Part of a small language model's weights: width 256.
MLP neurons of a small language model. Each row is named by its layer, matrix (gate and up: input weights) and neuron, and shows model dimensions 0-95. Each number is 200 + 40 x the weight over its row's rms, rounded and kept within 0 to 999. A neuron's up and down rows have the sign that makes its largest values positive.
After each neuron's rows, "fires after" lists the tokens most often just before its 100 highest values on Wikipedia text that the model never trained on.

L4.gate204,230,185,158,185,256,194,196,225,202,210,202,243,172,189,193,185,240,259,185,214,188,178,223,182,276,219,199,121,176,166,204,211,209,289,189,163,187,244,218,236,147,186,213,119,302,206,117,282,150,180,279,245,239,172,244,216,194,121,190,218,123,114,207,225,183,211,133,211,204,165,197,274,187,152,193,194,169,210,153,252,175,175,212,238,188,155,93,113,166,164,203,136,283,221,176,198
L4.up204,218,237,261,133,186,216,183,221,229,267,162,253,135,192,166,167,180,157,214,137,146,189,247,205,204,145,273,216,241,245,123,228,226,218,232,139,141,215,268,242,185,225,204,219,235,218,201,279,192,198,186,219,162,185,138,211,201,225,152,209,229,238,169,210,236,157,197,230,223,171,201,219,163,191,179,247,155,200,204,229,173,156,174,186,258,206,247,218,176,168,206,168,189,179,208,246
fires after: "ec", " c", "us", "c", "port", "iz"

L4.gate581,160,216,203,118,174,211,244,162,169,249,180,181,189,224,212,231,161,196,143,219,237,159,128,236,216,235,230,188,184,203,237,153,320,204,136,235,164,239,216,271,148,180,126,204,179,292,158,204,199,214,175,161,192,132,279,165,265,185,163,217,174,197,253,222,155,172,220,263,227,216,130,165,208,224,184,191,235,132,208,181,204,174,230,236,178,233,180,214,163,231,177,174,101,108,146,243
L4.up581,308,200,115,123,213,200,147,180,206,287,176,206,190,253,293,233,228,188,95,239,287,143,222,229,195,138,166,244,199,160,230,232,226,184,148,212,230,250,226,229,199,213,175,168,232,193,192,176,216,177,227,204,253,188,250,178,180,254,133,251,248,131,104,225,202,236,235,185,252,267,178,222,239,143,224,136,239,247,137,148,220,194,226,240,210,194,130,188,219,242,215,132,136,232,172,237
fires after: "\n", ")", ";", "k", " m", ");"

L6.gate703,182,128,170,183,138,237,147,229,253,232,224,224,180,212,186,212,219,199,182,187,209,102,142,220,197,199,219,181,237,157,243,142,225,184,204,216,195,215,179,207,240,252,307,190,197,184,229,192,184,257,165,200,181,183,243,182,175,201,164,223,216,230,124,184,256,158,196,232,231,203,117,181,136,206,190,224,173,209,209,227,220,174,229,203,109,239,189,195,182,207,226,165,240,198,125,195
L6.up703,212,186,163,171,214,215,242,219,218,211,210,195,159,195,234,223,118,255,219,162,173,180,198,184,205,224,205,222,190,255,158,225,237,236,279,243,218,216,184,224,132,236,227,253,253,157,170,229,160,252,170,171,184,247,199,196,196,268,250,203,198,148,204,231,217,195,259,209,248,179,138,288,305,295,174,226,202,235,149,189,169,175,299,178,235,204,180,139,263,188,169,239,201,119,190,183
fires after: "-", " w", " (", " \"", "w", "\n"

L4.gate681,174,190,164,235,236,132,256,146,213,233,169,109,244,287,202,239,132,153,308,101,213,119,195,208,227,151,189,221,160,224,149,185,219,216,160,148,140,197,196,218,244,170,254,248,284,170,261,184,155,207,203,220,216,158,198,156,219,241,210,230,191,123,203,212,237,233,187,197,159,221,194,186,151,180,237,255,186,221,197,149,177,172,187,202,146,223,227,269,176,162,187,172,235,190,177,193
L4.up681,160,118,171,289,167,155,170,185,277,212,161,142,223,176,194,196,107,267,173,230,211,166,189,239,209,249,259,152,174,230,299,168,249,205,237,188,166,131,197,272,168,188,163,190,228,238,203,183,277,211,264,228,237,180,184,200,272,241,204,224,195,238,113,211,237,203,154,135,213,209,199,146,210,198,166,320,167,148,111,178,266,194,183,195,189,244,211,192,170,214,228,223,212,139,215,228
fires after: "–", "-", " (", ":", " U", "."

L4.gate57,219,209,202,169,192,216,199,170,155,186,129,164,170,158,163,204,185,210,169,203,168,180,228,126,183,264,214,229,213,276,145,187,201,202,215,197,207,208,297,143,201,162,181,232,198,163,314,150,192,131,234,213,228,252,184,224,175,194,208,169,136,239,157,181,165,207,192,216,266,221,221,193,210,148,223,193,143,229,229,207,197,242,233,182,240,184,152,204,180,142,168,148,254,167,202,273
L4.up57,260,228,141,198,220,233,115,180,196,223,274,210,147,133,191,115,227,195,253,218,190,203,209,106,221,240,162,224,205,226,165,210,161,192,210,229,174,135,254,184,138,230,188,224,140,207,166,225,173,154,163,219,202,212,193,189,227,308,177,211,165,162,152,168,170,170,201,95,196,151,232,290,236,196,168,284,204,228,261,148,269,131,200,133,163,236,243,254,215,177,240,181,202,96,228,261
fires after: "for", "id", "re", "l", " pre", "ro"

L4.gate655,182,202,192,186,142,174,224,146,205,175,244,179,182,164,194,246,148,221,177,206,173,231,206,209,270,199,273,175,194,238,156,166,195,189,185,225,275,211,232,264,131,208,168,261,218,239,138,222,152,191,200,224,211,229,218,243,205,197,180,257,199,239,128,191,223,125,179,235,200,206,271,257,192,209,238,236,204,212,191,192,194,178,130,176,188,220,244,155,241,193,161,218,173,187,130,194
L4.up655,219,242,149,200,216,191,209,193,214,259,142,124,244,208,176,185,221,180,208,215,282,225,169,199,153,234,222,239,182,212,229,188,243,222,210,177,164,319,222,170,243,241,235,216,205,264,194,183,345,115,275,234,269,191,212,184,228,203,264,162,226,204,186,182,191,262,161,215,201,230,232,247,237,220,250,277,264,192,211,144,226,156,224,252,210,258,89,222,200,196,309,146,232,187,243,232
fires after: " ", " p", "ic", " C", " d", " Car"

L4.gate667,195,239,197,106,203,191,210,146,262,176,162,286,227,156,223,206,204,210,248,198,217,231,185,175,254,240,184,155,233,176,220,158,238,139,142,207,142,232,252,194,204,189,205,207,244,170,203,261,194,182,175,157,239,131,176,237,235,219,171,198,195,177,175,234,181,183,239,254,199,256,203,262,230,213,220,177,286,190,259,206,176,128,243,161,239,177,145,220,227,166,194,168,247,200,124,186
L4.up667,198,165,213,236,211,175,257,209,259,234,257,146,208,257,174,139,184,182,223,267,168,220,162,89,154,193,278,226,166,183,176,188,140,209,240,220,253,194,227,158,181,215,176,190,199,182,201,101,198,235,216,252,137,214,187,149,226,222,189,124,179,158,172,192,230,157,217,161,209,187,152,218,110,235,173,206,159,232,277,161,147,177,250,228,188,227,210,244,151,190,270,255,280,73,135,225
fires after: " c", " t", "pr", "f", " res", " me"

L4.gate145,238,253,211,190,189,278,193,233,164,167,166,199,275,252,188,221,163,171,180,256,183,230,246,201,214,255,200,168,213,203,221,212,266,194,240,149,198,187,253,258,194,227,150,208,234,160,219,246,287,155,198,165,160,234,191,196,159,194,217,161,187,262,250,145,170,203,215,173,247,177,128,195,192,175,204,211,186,212,218,208,226,186,209,203,130,197,206,187,229,137,165,168,152,157,174,226
L4.up145,296,179,241,218,149,184,205,228,189,209,173,152,218,175,201,195,174,269,244,208,156,220,196,245,162,208,135,151,241,110,211,163,173,163,134,169,226,185,159,147,191,198,181,158,167,137,170,303,215,167,179,192,237,174,257,216,212,164,132,188,222,233,199,212,217,131,221,235,251,257,184,265,166,211,194,208,148,228,261,213,148,196,192,258,191,196,196,198,190,132,192,222,248,136,161,176
fires after: "\n", " ="

L6.gate51,175,249,135,140,214,206,220,306,230,201,175,224,151,234,125,215,230,182,225,211,180,187,220,196,104,209,242,266,194,202,229,126,226,217,223,165,195,220,168,300,230,175,175,200,176,171,235,148,166,207,241,200,163,212,276,172,253,209,202,213,271,304,128,211,161,247,169,172,185,190,241,164,175,218,233,239,194,128,97,184,183,233,215,210,233,209,195,183,224,246,235,191,246,207,229,162
L6.up51,195,209,242,170,259,216,230,266,186,163,180,194,186,232,154,169,150,200,253,226,182,261,167,300,176,259,204,247,223,212,243,178,181,233,237,197,223,263,216,283,165,175,205,201,166,185,258,169,260,297,290,268,243,215,196,198,154,167,221,202,243,183,271,326,243,236,244,217,183,216,170,246,234,188,225,209,203,212,211,173,216,183,202,193,210,190,161,201,147,343,192,206,194,188,150,215
fires after: "–", "and", " b", "w", "c", " de"

L4.gate463,226,121,262,190,177,230,209,220,260,201,203,272,177,203,241,179,197,288,181,195,142,224,156,231,222,166,230,189,129,169,225,251,179,153,215,239,181,232,225,167,212,205,196,213,247,200,194,219,114,187,222,293,239,216,227,180,175,164,207,190,169,219,193,182,217,167,266,239,175,259,151,216,131,224,210,191,171,222,245,229,220,84,235,139,218,215,207,133,129,173,212,192,169,182,237,153
L4.up463,216,204,187,160,178,268,169,222,241,215,155,270,183,165,214,187,205,185,226,246,194,209,221,152,183,201,155,220,235,236,246,190,136,193,216,130,254,251,191,198,193,171,203,199,195,234,247,221,204,203,221,213,233,172,212,161,258,141,183,194,138,174,190,177,93,213,203,194,180,190,172,190,214,190,181,248,151,195,210,204,167,186,250,174,197,141,90,288,182,137,235,206,295,178,224,119
fires after: " t", "qu", " c", "ab", "c", " ass"

L4.gate327,223,169,186,257,201,252,285,204,212,208,138,237,175,133,153,281,127,256,125,197,194,197,163,146,195,246,241,230,191,155,165,249,224,179,123,155,198,212,204,182,210,229,232,201,184,244,220,188,184,134,191,203,237,220,222,236,92,173,236,193,240,134,241,231,275,130,211,211,213,135,188,142,191,215,197,240,157,205,184,241,242,188,251,191,219,226,280,220,227,184,172,232,252,160,194,144
L4.up327,193,177,93,129,234,224,202,122,222,128,187,176,149,209,183,169,188,162,175,151,245,188,175,205,139,220,213,165,228,163,242,206,335,252,272,201,103,171,179,233,173,194,124,262,173,216,243,226,264,242,216,187,287,135,183,195,206,159,190,207,210,218,169,172,144,210,281,204,177,231,234,215,204,226,195,174,242,152,158,188,242,163,231,247,243,175,187,225,190,201,227,232,106,209,159,208
fires after: " comp", " st", " com", "ad", "ar", " organ"

L4.gate234,226,169,120,207,174,250,273,290,176,204,240,188,227,263,212,216,212,151,166,172,150,153,220,202,118,224,191,144,191,280,128,196,214,288,178,200,183,240,215,253,236,186,207,211,208,214,188,139,169,164,212,165,214,246,188,89,175,169,252,189,172,257,162,245,216,181,174,255,208,162,96,191,266,225,284,195,163,183,172,280,229,271,163,269,190,174,243,145,135,251,271,205,141,180,241,213
L4.up234,245,145,161,178,264,263,146,162,219,183,215,184,259,217,151,206,201,192,191,180,149,165,285,269,239,163,138,147,245,242,214,159,280,261,210,186,222,203,228,242,306,213,135,196,243,155,217,264,183,184,243,199,187,151,238,137,193,213,191,247,213,160,278,219,229,237,117,233,233,203,153,174,177,224,257,174,195,156,277,154,210,220,219,182,173,298,195,185,210,213,216,220,177,210,168,211
fires after: " H", "al", "l", " N", " L"

L4.gate343,184,213,208,160,229,237,244,210,205,162,265,183,253,205,201,130,137,235,198,244,166,197,144,196,173,186,189,219,205,170,194,183,196,162,291,129,243,225,252,261,191,142,166,183,215,211,240,251,239,215,216,218,221,232,274,134,196,283,245,192,207,180,195,237,141,239,188,261,183,197,187,216,248,149,178,248,171,227,224,189,211,192,197,277,214,167,247,211,253,235,204,219,174,182,206,157
L4.up343,166,272,177,191,209,243,206,182,202,200,183,230,157,155,169,174,155,123,287,272,172,284,194,238,201,242,269,205,161,132,252,144,173,206,206,185,291,193,330,218,199,234,213,214,177,191,193,257,208,228,226,178,221,243,250,188,198,295,288,247,129,192,267,254,207,224,174,212,208,249,178,220,265,188,228,279,125,244,172,225,197,181,254,220,220,110,180,164,262,223,268,172,186,240,188,182
fires after: " c", " D", " d", " C", "C", " sh"

L6.gate554,260,253,210,171,253,198,222,145,181,169,195,250,201,134,163,204,261,169,148,144,264,181,204,131,134,210,201,163,179,266,214,209,211,161,240,204,200,207,103,190,243,198,225,205,237,343,196,169,169,160,138,192,258,158,191,218,227,221,191,171,207,184,227,212,146,207,180,183,172,275,152,192,154,230,217,124,163,143,283,160,269,203,200,222,247,228,198,175,130,197,196,174,202,158,177,174
L6.up554,217,235,216,220,234,195,214,217,92,162,167,265,196,216,231,217,174,196,162,128,158,287,203,187,145,202,174,222,165,178,173,195,254,206,172,196,172,190,207,254,159,259,276,239,220,247,239,159,256,165,158,129,173,193,189,267,190,264,198,150,175,173,188,181,209,203,255,130,201,277,187,154,226,225,226,212,208,210,243,151,208,238,240,117,246,151,166,205,281,239,213,200,255,210,247,206
fires after: " in", ",", "i", " In", "x", " t"

L4.gate512,144,190,234,148,222,180,178,254,170,170,190,237,168,213,151,187,185,197,233,189,175,209,205,173,195,207,236,232,169,211,211,216,218,157,238,128,195,130,172,149,248,172,153,162,174,236,240,166,154,288,201,138,229,207,153,193,157,222,149,200,128,168,190,164,191,97,132,195,167,131,159,240,166,171,203,211,272,223,210,298,219,185,208,147,265,226,214,211,170,223,190,284,227,246,163,151
L4.up512,218,224,184,189,176,281,199,147,163,239,226,167,203,130,177,162,189,240,151,274,128,254,193,238,115,207,192,188,172,164,176,164,165,136,225,257,187,222,226,206,101,191,227,245,202,183,159,253,254,255,217,208,212,175,169,216,230,181,208,268,260,195,211,219,213,176,151,208,235,263,231,175,128,200,165,264,192,201,157,172,154,254,231,176,211,201,164,211,203,325,215,178,154,246,211,123
fires after: " pro", "y", " l", " f", " cont", " ex"

L4.gate395,211,202,134,124,211,172,183,170,237,169,206,176,178,237,241,227,205,253,152,261,132,188,174,234,184,186,246,219,157,155,249,252,219,208,257,228,160,181,200,257,166,265,191,132,189,167,213,180,120,215,203,188,209,195,210,229,214,238,326,220,231,210,198,259,187,267,206,180,194,213,158,188,295,196,203,193,228,193,217,222,177,241,229,164,137,188,206,143,260,212,266,168,220,194,215,231
L4.up395,169,261,195,188,289,203,105,152,264,231,159,141,160,198,150,147,182,162,198,214,177,225,202,166,142,145,159,210,188,222,212,207,139,208,241,197,185,309,253,211,233,245,139,271,195,194,211,201,167,157,170,217,201,214,271,198,191,229,232,118,155,208,177,277,119,208,226,188,193,183,246,192,244,185,201,255,201,196,230,248,168,235,188,174,226,229,174,131,274,181,232,192,195,188,176,207
fires after: "y", " p", " P", "ap", " h", " sh"

L6.gate626,245,189,193,227,240,229,204,235,239,197,144,184,171,194,179,195,234,166,132,211,265,178,236,203,196,226,200,196,193,257,224,151,205,188,180,253,164,208,157,224,261,244,183,200,181,252,181,152,161,121,152,202,231,195,297,166,145,198,130,152,249,165,243,200,206,218,210,223,151,161,164,244,223,133,201,257,226,183,162,271,176,248,193,295,189,251,147,207,254,262,264,227,196,238,187,197
L6.up626,201,208,162,199,282,226,203,274,232,166,221,215,171,235,220,168,214,224,198,255,201,196,158,200,268,218,214,252,236,163,170,229,283,156,148,155,175,181,154,233,293,224,157,135,136,233,112,209,218,184,216,191,201,218,234,254,182,195,308,172,198,206,287,171,203,305,201,135,194,191,260,210,105,190,184,254,211,167,233,125,147,232,221,159,125,216,206,228,159,217,216,233,156,154,219,171
fires after: " app", " t", "C", " C", "ate"

L4.gate174,138,283,191,258,175,209,242,281,164,229,235,200,197,154,195,171,160,120,197,130,242,228,205,245,209,215,237,193,199,182,185,152,203,158,204,179,167,202,173,232,232,192,252,199,150,164,200,222,287,219,249,145,222,234,164,148,176,207,209,217,176,148,278,280,230,222,188,254,237,234,240,191,175,188,243,187,229,228,135,248,248,191,222,220,199,169,204,234,136,267,224,237,185,178,233,256
L4.up174,108,253,214,243,213,218,242,133,212,150,196,115,210,134,191,254,159,185,237,243,206,210,206,190,210,131,154,217,215,197,191,166,229,210,129,265,150,280,247,195,147,156,167,212,159,230,233,49,217,227,125,165,222,214,185,202,298,228,229,132,194,209,210,153,206,217,127,181,156,227,202,186,193,242,228,191,194,267,193,147,241,117,196,200,235,140,160,201,154,225,240,155,178,196,105,227
fires after: " se", "e", " all", "ud", "os", " J"